{
  "n_layer": 9,
  "attn_scale": 0.125,
  "bias": "all",
  "lr": 0.0117,
  "schedule": "cos"
}
MLP neurons of a small language model. Each row is named by its layer, matrix (down: output weights) and neuron, and shows model dimensions 240-495. Each number is 128 + 32 x the weight over its row's rms, rounded and kept within 0 to 255. Numbers have three digits each.
After each neuron's rows, "raises" lists the tokens whose logits its output raises most directly, leaving later layers aside.

L6.down1329:126097159129092129151148153101132136134166163141198124147138181106154107101149137113145139205066122177176161148129142139134125125124108162115108123146136096117089092142099088160102098130136116103158109091110122179182168162144099102169164155140163129135122145164209111117144085129125111161121178136133104132140095064166111109071095145109226129110093174171196174103120125110160076166119112184115093143111155103126149115144107111138071116120125152138116171051116148115166213096102068096152128111123125161089123175164061107195103164123122122084074122120110100155133113112122148190176113092147162191106088122114079192124154092130103108166086176139110135144164110109145127109173112123147176109080138094166146122161182147122114146161171129097135086127090149053146114081093111
raises: "s", "or", "ue", "ure", "one"

L6.down1592:073088135170098143076174114111142187150179104117110139164176172183147139054151183083159121110142072122086141061106159147113144156162120079113114156084114086161126078123122089130085172129139144096151109096136130178128128156137125071158121119124133165085158154160109123187130152168120150087155145176156117070156144141152147123173146135135096120159152098106115109140116162133110131125140149144133136087138112136122094146120142118071167115109174144144103151141096149139080153172119138193104112103113146098153155065171131160168148175095138186108115113087182151086149154091110140113159175167118154117142136152122174150030117143128146115175126069130138135099154179099082087181096131144090111130103127131195079126124145152151136149124126162067169096095092178197167110158128098
raises: " ===", ")===", " ==", ")==", "==="

L6.down1084:078113126186105117150177153152126141118188108141125090131144088117141103135147097180120114104135117121176116182108138099211096136134155091156179203095140138110095150127096163105177076116130108100137134127122158129182151125119133131134133136133098113113145121094093069167118132122115099138168134093150159157125105099152085185110118110075151165174055066147164082153120154183099119150113149095105127108151190126183073090091189129087177095058127135132146089090061115148101111104138158105122079137191111091133106107159158143100125099122115119113167141085119150145122124075231065103148104140143134162100130147145117092107128083142100118106134102128105184129116114108162103117175114134147127076157129124176180121138135058213098163095102138076188147142113084152168140084162179
raises: " gene", " lymph", " species", " genus", " protein"

L6.down270:097142125104116109182089149138112135183166097155095096127063083148133176183176097122089132083093144092148176145124145217106176136129109160122147113103211122152165156138098140052115162099117145153164086110085147107156141138159183122091116123083182098140135107133174142063102158157152179134147182181119145136222129096078144125156067090123173155129144114163109127189177116161146135187184111096122112095076132168147087120135141131145135070132152100096090129111084158127142109094090078118190169131148154148100128137177131132116107106106140104123151090097120086123150135089104167113144111140164121123096173116169097145192112153152135146173091137138149094147143071080173141135182138118094137108146123148068112137107116131101105186106122135034158162126156138125126104126126144
raises: " pm", " UTC", "EST", "CET", "am"

L6.down1805:188179136153160130112131160131153092071115119154118087154131138208169171098128206121138075164066167232133079175174117143143096096061135172107124119105160068109142156157081140120165100123171082088123148101088086102120101045069079112127089161150120184120164160083136164112042104110088126130145090089068141099118194140149100144071065173129157135142135115115160163179134133136102151166072144156113077138165191133097160139124111088160136115164197110130122151103109101061139090129082121087133141156142136133099168085140097138122112116158156125147182156118193110122177111155175156046168122135101115080091147149099150115085164096103115121124125098109130144119155164135094144151130079091069150115081112134107128132150129092094104073153119124071091095157132183219126087077184137
raises: " money", " income", " $", " profits", " package"

L6.down1898:117124123118167103144144136141122097091044108129140140104126177128137095158103049121080139137128141078156159140120109085130162124140123131137127133116091141111165149131102105098098109078145109151161115158077116236112171130157073084144140098061124153119124192182094080050153107136167094120110161155114107165130187144137084137128109087137134130103102109129150141125127158136152154131131099144102075127072161168146111125170200160126159119138078157125126125082200133186171151110114187179118176092066180161145163136134147068084152099107137083127098179083107061154169163142156123209107201137082120187135088121149112161133121079081096088086130105130113106126166110096149099108174101119138127169116168142060118067125144117161148155103133114120161128113130102115144134131120109
raises: " a", " ", " two", " an", " about"

L6.down1693:151119139143144199136151161150144132111153124073090127124095135121094152125114114117146149188110204086137159196113066157147145139125142170119138176131123078209124152175112179086085168102155109163140093180116172146119137123138137116175142138099125146111159141184104146114125177062139169121132108136168179126115096116146103124104104143108149115173139096088086153176134093154152128114139090175095143211119130161094142147120161174115161117122134161106110136112187088118065083080109152138116194140102146198100152142139138146140119127145156109130096147091138195098134103164096102096154146103163104104110126150138109151127065115115112194166117086045139112137112134093162169157117103151112146110147145103141188159068154168109144125146131142143161067106121116107137157130111183
raises: " on", " On", "On", " Report", " "

L6.down608:070102165135143139125123079133091099132166126137137099141154096094114087181120142205157108108118166118120148121117129096065126120079088133186147126117074148079148088129149085145155079161129160107123138120176136182148219149150116129132172162151095058136159089163194137102110204109092137148203148171093138128155137113161121112089179096141064111078162121096122165096172049099188134112132152095206114159100054076044066135136151189131181201163103125188202168148200113140185150130173080068124150139082141092127143089106241111084063170166154080166152078108113128166065076121127147148097132163108110116109124093152065131133136119143102113145143126129143157182139092137131167155098155163095117123114128118128092156147152151122086122166109130112086129101099124110200117124124161
raises: " ever", ")==", " nor", "adier", " issue"

L5.down543:143111137069121085147169086079065178176127160090178116191154083108169145064053157167182088083093133079098131168164159101126072122190078116145079154124109110129092152161104157085143154173126133145179157125095189095129120164121042091134124156104161161112033093154134100157118200170105139119128111163078126104146151082144098160170091158052076148119070104163098111078129131119151116132168121138107123078137101163183120148189136104111057122100139147144091109122114126111091117176172101166142178140102131104114089193067130143076105118100143172166125070162125090154132141142119161134118128109089140119127146175160145114090132174122104166090104111101046113159135109128152115158094108119074118111151126084169108129121135157052106129110186165100176073117106190112138080106151101
raises: ")==", "\")", "})", ")===", ")\""

L5.down1129:123120114141149088162148206152179097126171189183116122130097083137118123120131078164130131139095086114147082117124157153114080164149148170166132187118151091176096107147140129095121125140189126069147163162125119125114117112134110153153146136051100182077096128133151140125092128132114090151112153022161141136107153137099100151084103110071106082161139090125140099148115134137115129125131109112105131136146131147071124103151133119141159091122121186133104151109102173154114078113136155130102159204141156103086146097089136119138061102122097063122158085096136087096166181105117183118108144144078161176157138114125196153052165082128165096187194135117073112168157067085132157174116136180159129192071148153110159064114173055065136189106109158102114106142130131133141127131127188
raises: " ", " average", " highest", " approximately", " top"